MLP neurons of a small language model. Each row is named by its layer, matrix (up: input weights) and neuron, and shows model dimensions 16-111. Each number is 200 + 20 x the weight over its row's rms, rounded and kept within 0 to 999.
After each neuron's rows, "fires in" lists the words (lower case) most often at its 100 highest values on Wikipedia text that the model never trained on; "fires on" lists the tokens most often at its 100 highest values on Wikipedia text that the model never trained on. A number after a token or word is its count.

L6.up801,200,174,200,196,196,186,196,196,207,198,241,202,205,192,202,217,208,216,157,182,178,218,198,219,203,223,195,208,201,185,186,244,241,198,201,208,170,152,223,218,229,177,192,180,224,204,200,166,217,165,200,186,199,221,199,207,200,224,186,204,177,221,217,176,180,187,207,237,183,206,206,210,199,167,216,207,222,204,195,157,169,213,212,207,206,169,182,213,186,144,197,221,178,228,191,232
fires in: "s" 20, "series" 19, "its" 10, "being" 6, "released" 4
fires on: "s" 32, "ies" 27, "ed" 14, "ation" 12, "ing" 6, "ity" 4

L5.up517,180,188,167,159,219,212,183,177,183,181,207,190,211,215,181,186,236,210,181,154,188,177,235,198,221,206,186,195,221,210,206,207,193,165,192,189,211,199,239,182,217,169,209,171,233,187,218,167,254,175,207,184,180,211,199,178,192,180,178,177,199,190,212,175,216,202,209,219,192,212,195,234,185,190,194,203,218,227,186,217,168,210,229,233,196,185,222,226,200,180,182,226,196,211,217,169
fires in: "used" 15, "with" 14, "education" 11, "who" 6, "which" 4
fires on: "ed" 40, " with" 16, "es" 14, " wh" 10, "w" 5, "s" 5

L5.up587,207,192,181,202,212,194,204,217,167,190,188,213,196,200,287,209,198,195,173,166,202,196,191,223,175,210,192,197,209,205,215,198,202,194,187,188,188,176,190,208,197,204,198,233,177,213,170,211,202,158,184,209,217,236,221,220,189,217,195,185,187,200,217,190,189,208,203,192,203,193,203,167,207,202,148,171,201,182,180,210,231,224,207,203,144,178,184,194,217,196,209,229,203,234,219,181
fires in: "january" 32, "february" 29, "military" 5, "mary" 5, "anniversary" 5, "hungary" 4
fires on: "ary" 100

L5.up660,192,217,200,177,229,206,197,184,202,210,225,193,168,197,176,168,220,204,200,173,215,191,259,209,236,194,222,229,222,180,194,205,200,194,208,192,176,161,245,205,173,167,206,187,231,184,193,184,243,175,188,180,180,208,187,186,174,224,182,171,162,165,208,151,205,200,211,213,184,202,213,200,166,153,205,200,220,211,198,196,173,206,189,220,193,186,219,209,223,175,172,210,245,192,193,204
fires in: "and" 44, "with" 24, "who" 7
fires on: " and" 44, " with" 20, "w" 14, " wh" 7

L5.up725,218,180,219,245,190,195,196,191,175,200,188,150,193,168,224,206,215,212,169,179,174,143,184,221,215,206,212,198,183,185,224,199,181,224,216,191,203,205,195,166,214,197,197,222,180,172,210,208,209,218,183,197,219,180,191,229,209,196,224,186,208,199,201,220,206,212,199,197,206,189,194,237,206,162,227,174,167,230,188,197,189,219,166,215,213,187,221,184,200,209,167,206,201,205,228,225
fires in: "november" 31, "with" 30, "member" 17, "september" 10, "december" 5
fires on: "ember" 64, " with" 34

L2.up579,188,215,224,193,212,244,227,215,188,194,212,184,167,184,211,186,199,173,185,186,176,196,234,231,209,196,188,158,210,193,188,196,174,187,169,198,203,199,185,204,200,195,191,188,211,205,205,182,234,213,189,199,197,212,186,223,177,174,189,194,182,230,211,157,208,171,189,224,205,208,182,183,209,190,212,254,211,211,172,189,183,199,220,223,184,192,216,196,245,193,177,211,213,211,188,220
fires in: "he" 56, "head" 6, "held" 5
fires on: " he" 100

L11.up938,192,211,160,216,213,197,221,193,213,186,189,212,167,191,164,196,214,193,191,213,221,192,208,179,240,188,144,194,241,187,170,185,201,206,216,188,199,211,200,184,157,170,221,169,151,200,211,218,200,188,186,225,215,203,212,218,221,211,159,196,220,183,227,210,208,158,197,178,222,185,175,177,211,206,223,178,209,231,163,222,209,221,212,224,204,190,215,231,204,212,212,174,203,211,201,215
fires in: "on" 72, "one" 7, "from" 6
fires on: " on" 80, " from" 6

L5.up754,147,208,195,201,225,219,170,210,226,189,199,229,161,192,218,215,208,188,188,206,217,206,214,183,198,204,220,215,192,213,213,165,194,157,187,215,197,221,208,207,179,205,183,203,221,226,236,193,190,150,180,207,212,211,222,196,201,180,198,209,224,173,207,210,162,198,154,217,234,202,172,216,179,170,219,179,217,236,193,199,206,184,219,204,177,192,205,159,200,247,201,183,183,168,197,219
fires in: "it" 33, "the" 10, "he" 6, "under" 4
fires on: "t" 53, "e" 11, "b" 7, "g" 6, "st" 5, "nd" 4

L7.up754,174,202,213,185,193,207,193,245,173,188,216,207,204,241,181,231,227,185,229,181,197,203,246,235,204,180,194,186,216,229,207,174,181,185,204,222,205,221,222,195,214,221,195,204,192,208,213,179,197,169,212,213,181,209,217,210,151,171,170,185,215,180,232,217,204,181,203,202,204,177,227,211,220,182,190,214,193,222,149,213,216,178,240,205,194,203,197,194,189,196,225,215,190,196,162,188
fires in: "him" 25, "become" 8, "human" 6, "responsible" 5, "education" 5, "while" 4
fires on: "im" 28, "ed" 19, "um" 14, "om" 11, "b" 9

L6.up807,226,206,178,177,203,213,221,185,216,194,228,211,199,212,188,194,220,147,193,216,193,179,235,219,217,205,187,205,185,181,213,207,181,182,196,218,180,156,207,181,215,171,222,188,223,217,203,192,260,202,214,207,196,193,178,241,186,194,180,187,194,180,218,187,242,170,185,232,205,206,195,198,197,184,178,171,185,227,214,216,173,232,195,216,202,156,212,235,208,194,176,217,198,178,191,172
fires in: "united" 16, "that" 13, "one" 8, "office" 5, "of" 5, "used" 5
fires on: "ed" 30, "st" 16, " that" 13, " of" 12, "e" 9, "s" 7

L11.up264,196,195,185,218,227,199,189,209,217,157,172,203,174,195,198,198,197,191,229,195,201,218,222,217,205,201,205,184,198,186,175,230,187,173,189,245,190,225,208,201,166,177,252,212,229,188,209,160,196,178,225,174,179,195,199,185,193,218,153,220,187,204,208,210,213,213,172,206,209,230,171,183,198,186,247,211,222,212,192,193,195,169,205,194,195,190,191,187,184,191,187,241,183,202,189,207
fires in: "february" 24, "group" 17, "chris" 5, "very" 4, "primary" 4, "more" 4
fires on: "u" 35, "ou" 24, "y" 10, "is" 5, "ary" 4, "ore" 4

L7.up340,234,220,194,197,204,223,220,185,164,189,221,218,201,201,209,219,168,206,194,221,216,179,192,197,206,211,190,190,180,216,192,168,208,182,188,212,208,191,208,203,185,143,215,208,191,199,207,203,225,182,181,207,210,200,187,236,169,197,190,204,201,211,213,221,210,181,210,209,196,180,203,151,170,203,176,195,200,188,211,188,209,247,215,268,198,181,225,224,222,133,145,230,190,172,161,187
fires in: "into" 24, "introduced" 10, "intelligence" 7, "california" 7, "intended" 6
fires on: "t" 67, "n" 28

L3.up628,171,222,230,176,183,199,211,194,227,180,200,173,198,186,179,178,215,208,205,191,205,219,211,214,195,197,195,207,221,196,177,219,214,183,169,205,191,220,188,200,234,180,211,187,213,191,211,193,199,204,235,182,204,198,165,199,182,193,188,224,184,216,232,202,215,192,186,197,208,222,197,220,184,194,236,190,208,183,161,198,196,232,234,212,198,203,183,193,154,141,204,199,218,196,215,206
fires in: "november" 28, "december" 23, "member" 19, "september" 19
fires on: "ember" 91, "mer" 6

L11.up890,213,201,171,222,203,229,225,179,221,202,193,234,157,190,191,220,207,172,210,189,208,180,197,233,191,176,177,155,220,184,199,204,220,196,167,204,231,207,207,189,212,202,197,208,199,189,177,198,240,223,219,168,176,219,236,200,178,197,170,213,203,263,194,200,186,187,220,193,183,224,194,204,191,196,186,197,202,203,191,215,183,245,229,158,190,180,201,207,173,178,184,195,182,203,200,240
fires in: "between" 23, "total" 14, "time" 7, "female" 5, "base" 4, "goes" 4
fires on: "e" 39, "al" 27, "O" 5, "em" 4

L6.up337,208,164,240,186,213,197,193,211,206,177,209,196,219,211,203,207,220,184,188,206,194,154,199,228,208,225,170,180,203,200,177,201,202,204,210,194,221,214,194,224,185,190,206,193,193,210,189,235,202,245,239,185,208,230,229,210,222,199,202,190,151,200,201,209,214,181,217,176,191,194,222,175,199,220,194,218,175,183,207,173,207,217,185,211,173,190,189,231,205,171,192,242,221,189,139,194
fires in: "the" 92
fires on: " the" 94

L5.up863,186,186,198,167,213,217,181,196,213,177,197,180,184,219,218,175,202,146,203,141,212,188,199,222,188,222,169,231,203,226,215,208,171,205,178,226,190,169,210,226,194,213,203,207,186,238,163,206,201,177,201,219,217,235,191,218,206,212,187,179,203,204,229,202,183,207,191,214,191,229,208,190,190,250,154,247,217,191,221,184,258,179,203,216,177,206,181,225,201,198,206,217,184,211,202,205
fires in: "january" 42, "february" 11, "military" 8, "primary" 5, "hungary" 4, "anniversary" 4
fires on: "ary" 100

L7.up15,220,197,189,209,203,214,183,273,182,189,158,197,210,205,202,196,163,206,203,224,182,186,202,158,185,233,214,239,193,164,182,181,209,200,194,190,192,230,230,250,199,181,213,175,211,197,237,180,176,179,243,220,191,205,199,222,196,224,218,207,218,216,213,212,198,191,225,214,210,180,173,180,192,171,237,200,188,164,194,217,216,220,195,180,184,221,212,212,221,194,178,216,199,187,219,201
fires in: "january" 24, "village" 12, "heritage" 6, "military" 5, "marriage" 5, "hungary" 4
fires on: "ary" 43, "age" 41, "se" 4, "ear" 4

L7.up222,186,191,193,177,223,206,208,181,191,176,172,208,188,171,213,171,212,180,231,173,175,184,219,212,182,186,191,213,190,223,184,193,168,215,175,230,205,195,181,208,182,201,216,208,171,223,175,191,181,192,194,236,211,242,174,251,244,192,181,186,211,185,217,225,200,210,202,185,184,199,226,195,200,246,171,191,215,200,219,176,197,192,227,188,179,180,237,208,171,194,180,202,206,222,208,224
fires in: "january" 33, "february" 12, "district" 8, "detachment" 4, "department" 4
fires on: "ary" 51, "ment" 10, "ric" 9, "res" 9, "ion" 5

L5.up670,209,205,181,158,199,218,224,187,233,189,197,219,202,206,199,219,200,201,230,185,228,191,213,195,230,228,195,194,178,197,198,143,178,203,190,225,189,170,200,208,226,162,194,199,201,201,205,194,220,185,221,171,204,220,209,210,196,235,176,212,180,189,175,194,204,204,200,215,203,189,206,207,200,176,205,187,210,205,213,169,197,238,186,212,231,182,240,232,224,193,177,217,217,164,193,185
fires in: "into" 29, "introduced" 10, "intelligence" 9, "intended" 7
fires on: "t" 84, "x" 11

L7.up151,183,222,183,199,195,221,190,189,182,204,211,204,180,183,186,167,192,211,152,173,198,183,212,180,225,212,187,201,217,187,216,205,166,198,221,180,179,153,198,202,199,165,187,174,217,187,218,198,206,190,202,209,151,187,192,196,151,201,184,192,216,181,201,190,219,215,198,205,155,176,234,235,176,190,206,197,214,244,203,214,197,216,189,230,176,166,205,204,200,244,240,214,224,183,214,213
fires in: "and" 32, "this" 6, "now" 5, "it" 5, "with" 5, "all" 4
fires on: " and" 32, " al" 15, "w" 12, " th" 8, "ow" 6

L7.up645,200,209,212,177,199,227,186,245,198,157,186,224,207,196,174,180,214,189,198,162,186,193,200,240,209,219,191,203,201,179,185,205,177,212,212,195,193,174,195,182,218,204,182,161,177,244,175,172,220,178,224,214,216,184,203,199,205,191,185,206,182,233,203,204,228,222,175,182,187,166,191,195,233,204,226,185,197,179,224,212,201,200,202,210,197,230,164,175,196,218,226,217,195,186,202,189
fires in: "january" 27, "building" 15, "built" 15, "suicide" 5
fires on: "il" 37, "ary" 27, "ic" 7, "V" 5, "ol" 5, "an" 4

L2.up565,191,203,207,186,214,228,188,229,176,214,191,166,178,202,203,211,213,207,182,147,179,187,226,228,216,221,161,189,222,175,191,179,207,187,188,224,218,176,213,198,204,197,211,196,209,223,212,192,232,220,231,176,185,212,200,231,189,209,203,183,182,218,195,196,212,161,197,209,195,204,209,199,181,204,231,244,215,229,166,196,167,162,209,202,192,181,204,189,201,190,217,189,207,178,200,196
fires in: "was" 64, "were" 36
fires on: " was" 64, " were" 36

L2.up713,187,198,203,204,224,236,185,210,168,202,184,193,177,206,200,208,204,201,175,153,170,193,230,216,206,207,177,190,228,161,172,212,210,200,197,204,204,179,205,200,216,206,216,184,207,233,234,173,210,208,228,174,200,203,196,221,202,214,202,175,184,216,193,182,206,157,194,176,181,204,218,202,184,176,256,222,209,215,164,207,184,191,215,208,205,179,229,200,197,188,231,216,222,170,198,193
fires in: "were" 67, "are" 26, "area" 4
fires on: " were" 67, " are" 33

L4.up495,196,198,194,190,238,233,178,218,198,211,201,175,179,182,212,200,184,161,206,197,233,165,213,204,200,193,192,189,204,191,169,200,168,203,190,195,232,230,217,176,210,197,209,186,197,215,217,224,203,238,223,211,226,230,215,211,240,184,218,157,179,176,223,188,195,162,196,211,182,189,179,199,201,219,232,184,176,177,200,228,184,224,220,192,181,206,229,206,230,209,192,182,219,193,188,171
fires in: "from" 89, "at" 10
fires on: " from" 89, " at" 11

L6.up828,173,196,166,190,240,199,210,247,221,169,202,173,201,191,201,218,195,171,214,196,235,162,230,200,215,233,202,204,206,236,186,186,177,127,196,206,201,217,218,189,198,190,170,218,205,198,199,202,246,193,206,205,216,198,202,211,175,176,221,202,205,170,184,189,203,181,199,204,214,197,164,210,201,222,228,213,213,226,174,224,215,205,248,189,169,176,232,185,216,206,186,192,223,182,175,205
fires in: "and" 78, "one" 4, "on" 4, "0" 4
fires on: " and" 78, " on" 11, "0" 8

L7.up659,208,232,211,161,165,218,216,163,232,195,230,206,180,198,232,192,199,167,185,224,210,195,207,235,189,195,202,220,197,195,163,167,184,228,181,214,197,212,226,185,198,193,235,180,217,190,206,192,235,201,202,240,240,211,208,253,213,202,201,184,197,187,221,205,209,203,196,171,196,186,170,192,193,205,179,222,208,176,210,193,170,191,187,227,205,217,229,182,239,160,187,219,211,194,192,148
fires in: "united" 36, "of" 9, "10" 9, "19" 5, "office" 4, "in" 4
fires on: "ed" 36, " of" 13, "10" 9, "in" 7, "0" 6, "9" 4

L2.up298,194,221,189,171,219,263,215,214,160,218,201,175,171,202,199,215,211,171,194,155,172,195,183,215,211,201,175,202,217,196,185,161,178,188,190,233,214,207,211,214,211,196,178,181,199,246,198,188,234,189,243,210,193,242,209,219,192,186,195,195,201,239,210,191,213,206,186,207,184,197,201,207,200,201,224,217,214,182,206,205,191,187,229,227,223,190,217,225,201,176,196,207,204,204,175,165
fires in: "as" 92
fires on: " as" 100

L3.up442,175,199,214,213,198,211,203,188,205,184,196,212,157,189,226,224,214,198,191,190,191,192,225,236,220,229,206,202,184,205,175,199,171,185,189,218,196,214,198,199,191,170,189,163,217,213,202,169,216,223,242,192,205,237,197,238,196,208,207,208,166,204,215,175,204,193,196,237,181,204,184,172,184,176,209,221,188,190,168,177,187,198,225,227,181,167,214,227,215,173,184,225,214,199,215,220
fires in: "a" 33, "the" 18
fires on: " a" 76, " the" 24

L3.up543,199,178,206,189,223,212,219,193,147,194,220,192,193,169,189,191,232,165,230,201,191,225,219,198,202,225,196,220,199,188,192,226,174,222,209,201,197,190,194,215,219,206,201,199,223,218,183,238,190,218,203,211,210,238,174,238,193,208,212,195,205,187,200,192,183,204,186,176,205,212,203,191,181,232,193,195,184,193,203,196,207,210,194,193,206,205,227,234,200,188,171,157,182,191,186,204
fires in: "the" 95
fires on: "The" 100

L7.up91,187,231,228,195,198,199,186,186,227,180,209,198,214,167,181,198,209,213,203,180,232,212,206,257,215,205,198,169,180,196,164,219,204,207,188,217,205,173,186,187,226,175,211,183,217,239,155,202,224,206,203,216,238,192,204,240,194,199,209,167,186,181,178,166,201,203,216,173,222,202,207,196,209,210,177,211,203,167,205,199,180,183,218,204,203,237,185,229,207,202,207,185,196,183,238,184
fires in: "of" 45, "that" 10, "established" 8, "illinois" 5
fires on: " of" 46, "is" 19, " that" 10, "10" 7, "ay" 4

L6.up628,218,159,201,202,211,201,210,211,196,176,202,200,174,196,197,209,183,201,165,221,183,145,207,205,201,220,180,214,167,174,171,213,209,201,206,201,213,209,169,208,204,181,218,173,194,232,189,218,204,208,233,213,210,236,201,240,213,207,221,200,169,208,209,190,185,185,209,224,233,176,218,168,175,196,172,223,166,185,179,202,185,197,212,209,215,211,196,232,216,198,188,193,224,204,187,203
fires in: "the" 84
fires on: " The" 85, "The" 10, " the" 5

L5.up174,175,180,211,194,236,204,204,197,178,172,203,149,200,226,256,211,207,154,206,155,211,221,195,239,178,223,186,216,201,228,213,206,173,201,211,208,194,173,212,229,190,199,174,226,164,196,190,232,192,172,195,200,213,246,217,200,195,229,189,172,199,191,203,197,207,213,186,189,183,221,201,201,191,230,164,220,223,214,186,195,252,210,196,214,175,196,198,203,226,188,200,201,194,220,216,177
fires in: "january" 36, "military" 8, "anniversary" 5, "mary" 5, "february" 5, "hungary" 4
fires on: "ary" 91, "ue" 4

L2.up188,191,187,225,223,169,206,193,167,190,208,229,234,214,190,166,267,192,214,168,152,198,184,159,253,209,187,185,192,216,208,214,214,201,187,200,174,207,207,208,200,188,187,207,195,205,201,189,197,209,173,167,200,224,183,254,205,217,183,194,195,209,214,207,202,197,235,212,220,184,210,222,200,222,192,212,191,224,201,157,218,200,183,226,216,215,185,209,211,180,217,221,184,227,200,190,166
fires in: "that" 63, "were" 37
fires on: " that" 63, " were" 37

L2.up872,202,200,209,241,191,197,200,220,201,210,181,168,182,165,222,188,223,180,205,171,216,184,163,213,198,195,230,252,193,198,193,193,194,199,206,197,197,179,226,179,195,192,167,199,253,209,220,187,211,237,213,239,214,190,192,213,185,203,192,188,230,206,217,201,203,211,202,185,226,199,186,232,177,233,215,213,185,206,194,195,210,197,155,185,212,206,260,230,203,236,216,167,204,180,218,176
fires in: "at" 30, "1987" 9, "1982" 7, "1983" 7, "1984" 5
fires on: "98" 55, " at" 42

L5.up419,209,197,209,154,203,199,187,197,182,195,205,138,196,183,236,204,210,150,194,155,213,181,220,235,217,210,207,208,192,213,208,198,167,224,189,207,171,178,214,203,183,216,190,223,192,209,167,201,210,192,219,213,232,227,192,209,213,216,179,150,201,195,209,233,201,212,179,222,197,207,197,203,199,245,169,239,178,213,215,184,225,189,160,185,182,215,216,217,232,207,217,176,181,220,175,210
fires in: "at" 78, "attendance" 5
fires on: " at" 100

L6.up105,202,206,174,181,162,205,231,208,225,209,200,175,197,191,192,206,223,199,196,188,175,182,175,192,201,212,195,216,197,206,190,170,211,174,204,216,184,174,203,199,229,178,211,196,203,213,219,193,203,193,239,201,219,198,210,240,195,193,199,211,171,210,228,169,215,141,223,231,196,198,194,201,174,208,204,179,176,184,184,204,189,213,202,237,180,184,233,248,176,151,196,199,203,211,187,207
fires in: "into" 28, "its" 6, "intended" 5, "intelligence" 5, "intersection" 4, "introduced" 4
fires on: "t" 53, "s" 41

L3.up247,182,148,175,238,212,189,177,236,212,193,209,228,170,157,190,183,212,208,203,196,217,187,184,206,174,200,204,174,248,183,194,189,216,185,189,184,187,216,235,211,219,185,255,199,211,197,203,233,199,246,193,191,238,231,185,207,173,185,227,211,213,200,209,208,184,176,193,173,205,216,188,211,186,232,199,177,210,204,156,206,201,205,225,198,197,145,226,192,165,202,247,185,201,218,188,174
fires in: "from" 100
fires on: " from" 100

L7.up234,189,187,191,218,182,212,205,174,201,207,213,193,167,207,180,188,206,228,164,208,194,197,227,205,203,217,191,226,194,174,208,209,189,214,188,215,226,182,182,189,202,193,230,209,211,214,212,191,197,185,187,229,202,202,165,215,227,175,157,209,251,196,225,163,210,230,197,175,162,200,208,191,199,192,189,196,197,235,208,213,194,188,195,223,175,211,219,203,174,196,193,222,187,191,227,160
fires in: "james" 16, "june" 16, "york" 8, "its" 6, "of" 6, "yes" 5
fires on: "es" 29, "e" 21, " of" 10, "ork" 8, "ts" 7, "i" 7

L7.up22,171,209,183,211,217,206,189,211,157,221,192,167,197,188,221,248,199,209,217,161,167,193,206,226,191,208,185,170,231,213,182,222,179,167,169,217,196,203,230,184,179,210,176,209,216,219,221,229,203,208,192,197,197,195,199,245,172,183,215,201,183,210,234,227,205,207,223,189,190,197,188,236,214,191,231,227,204,208,186,221,192,209,194,211,190,207,194,196,150,220,228,203,204,180,177,225
fires in: "when" 25, "including" 18, "became" 9, "having" 7, "become" 6
fires on: "ing" 44, "n" 26, "ame" 9, "e" 6, "ed" 5

L5.up743,194,186,196,159,199,208,208,205,177,181,180,162,175,192,190,189,228,190,193,180,207,203,187,201,231,207,205,231,208,224,200,192,192,208,202,186,201,183,223,182,212,169,165,182,212,179,222,205,193,190,248,192,221,194,194,212,223,192,201,186,202,211,231,247,207,197,176,227,175,170,182,205,171,287,223,220,186,213,236,201,195,180,189,182,232,207,226,225,195,206,199,186,189,206,170,222
fires in: "at" 76, "attendance" 5, "attempt" 4
fires on: " at" 100

L5.up442,194,203,196,188,204,202,196,197,202,167,194,197,192,183,175,209,237,189,218,179,199,219,202,195,196,199,203,219,200,189,212,195,193,233,185,216,200,196,218,173,213,183,221,185,234,223,215,199,196,207,212,214,197,205,141,237,216,188,234,199,215,217,229,203,186,195,169,194,173,195,198,227,163,254,228,250,192,207,236,181,190,171,191,221,200,210,187,219,183,208,186,183,187,176,178,216
fires in: "at" 81
fires on: " at" 98

L5.up676,174,200,221,183,189,207,193,170,218,198,206,210,181,243,208,183,216,176,198,143,199,207,173,217,209,207,199,210,192,204,199,206,169,186,198,205,215,171,195,192,207,214,215,216,185,209,159,208,211,182,187,232,218,225,216,184,212,175,191,200,211,211,232,197,192,237,218,240,228,236,196,142,217,240,186,189,223,200,209,190,212,207,219,199,200,196,175,220,201,212,185,198,209,205,198,196
fires in: "were" 41, "an" 8, "native" 4, "attendance" 4
fires on: " were" 41, "ive" 32, " an" 13, "end" 6

L7.up589,167,184,151,216,184,216,176,211,200,201,203,215,192,182,194,178,191,195,207,204,216,221,187,199,220,198,196,204,227,219,195,190,211,185,170,199,247,197,217,179,180,204,219,172,236,211,180,147,203,226,192,216,213,215,189,243,186,200,250,182,187,177,199,210,225,175,176,210,198,201,203,212,172,189,190,215,208,225,200,172,213,164,160,189,195,163,197,187,205,228,187,213,208,199,201,173
fires in: "would" 16, "and" 12, "win" 10, "ft" 7, "introduced" 6, "final" 4
fires on: "in" 23, "ld" 18, "t" 12, " and" 12, "d" 10, "p" 6

L2.up532,193,191,210,195,207,233,189,212,181,212,195,178,188,198,200,201,209,223,172,144,192,190,219,223,212,222,177,199,214,163,177,199,205,190,193,211,204,181,218,204,205,207,204,186,196,234,218,201,215,214,224,200,188,193,195,218,201,222,203,168,183,218,195,195,217,146,188,175,187,194,204,197,186,187,244,223,207,235,165,202,189,159,216,210,203,164,235,202,192,187,246,198,206,183,199,196
fires in: "were" 67, "are" 26, "area" 4
fires on: " were" 67, " are" 33

L5.up116,198,193,215,191,201,194,191,201,214,198,176,188,191,181,210,204,181,173,183,169,207,181,214,207,215,219,207,216,202,218,196,186,206,210,189,197,184,173,200,194,181,217,195,195,174,179,167,202,218,167,218,209,242,200,224,204,195,197,160,167,167,189,210,217,157,204,202,240,219,202,208,177,211,241,150,170,211,208,211,213,218,190,185,178,181,190,212,197,224,232,218,187,212,217,217,186
fires in: "due" 16, "blue" 8, "large" 7, "avenue" 7, "venue" 7, "college" 6
fires on: "ue" 60, "ge" 35

L3.up869,213,212,208,184,194,197,211,184,200,220,217,184,172,201,184,218,200,196,198,169,183,194,207,230,220,184,190,170,217,208,200,212,185,170,166,196,225,199,202,195,179,177,208,181,239,222,190,177,248,190,228,208,177,205,224,217,159,193,171,188,194,207,204,173,213,147,199,214,204,199,200,188,184,191,233,183,231,221,177,202,196,195,217,236,187,185,234,217,225,200,192,235,197,196,203,171
fires in: "he" 58, "heavy" 5, "head" 4, "held" 4
fires on: " he" 98

L5.up32,172,194,201,188,164,214,210,200,221,195,242,191,223,212,198,191,209,211,190,185,215,186,215,180,215,231,195,193,222,209,209,203,246,186,189,200,187,179,260,209,215,161,154,185,195,167,233,197,221,184,194,178,183,198,180,192,207,194,168,213,173,190,223,178,227,168,195,233,176,200,208,221,197,158,209,199,224,231,202,200,196,205,223,189,217,175,214,213,179,174,212,245,177,197,189,188
fires in: "became" 29, "name" 19, "used" 8, "age" 4
fires on: "ame" 49, "ed" 19, "s" 6, "ent" 6, "age" 4

L3.up105,189,210,192,227,199,199,195,218,116,169,240,209,183,213,205,244,222,187,212,170,216,212,197,219,210,209,197,180,236,208,215,199,182,220,179,198,231,212,194,159,200,196,189,201,191,191,168,238,202,186,173,193,218,221,200,219,215,212,214,193,225,189,197,185,204,208,198,184,191,164,192,225,175,222,187,199,193,180,191,198,199,204,204,210,156,199,194,217,180,188,205,193,207,220,216,207
fires in: "january" 25, "february" 17, "it" 16, "mary" 5, "primary" 4, "its" 4
fires on: "ary" 76, " it" 21

L5.up163,191,221,184,191,206,231,189,196,210,202,210,160,191,204,212,202,267,194,206,193,199,178,202,199,244,199,204,157,182,183,199,163,200,185,194,225,238,209,217,225,210,176,215,191,229,199,221,174,257,199,209,207,217,211,203,189,182,175,181,166,194,208,200,186,209,184,206,213,204,204,221,204,177,173,182,181,205,184,193,181,195,200,214,229,185,197,216,233,198,194,197,221,229,187,183,189
fires in: "s" 20, "as" 18, "sq" 5, "its" 5, "shaped" 4
fires on: "s" 76, " as" 18

L5.up85,194,190,223,197,206,198,207,239,154,180,208,208,183,190,257,205,209,199,174,198,199,205,201,200,175,201,200,234,192,203,195,205,198,227,214,203,216,193,196,161,190,183,205,208,214,186,196,234,177,157,173,194,213,229,212,215,179,215,219,215,206,206,192,182,210,212,208,157,192,213,194,208,168,169,187,204,176,184,188,213,212,224,209,231,154,187,194,198,217,198,200,214,197,219,195,190
fires in: "january" 18, "with" 15, "would" 13, "smith" 7, "should" 4
fires on: "ith" 44, "ld" 22, "ary" 22, "ay" 5, "ue" 4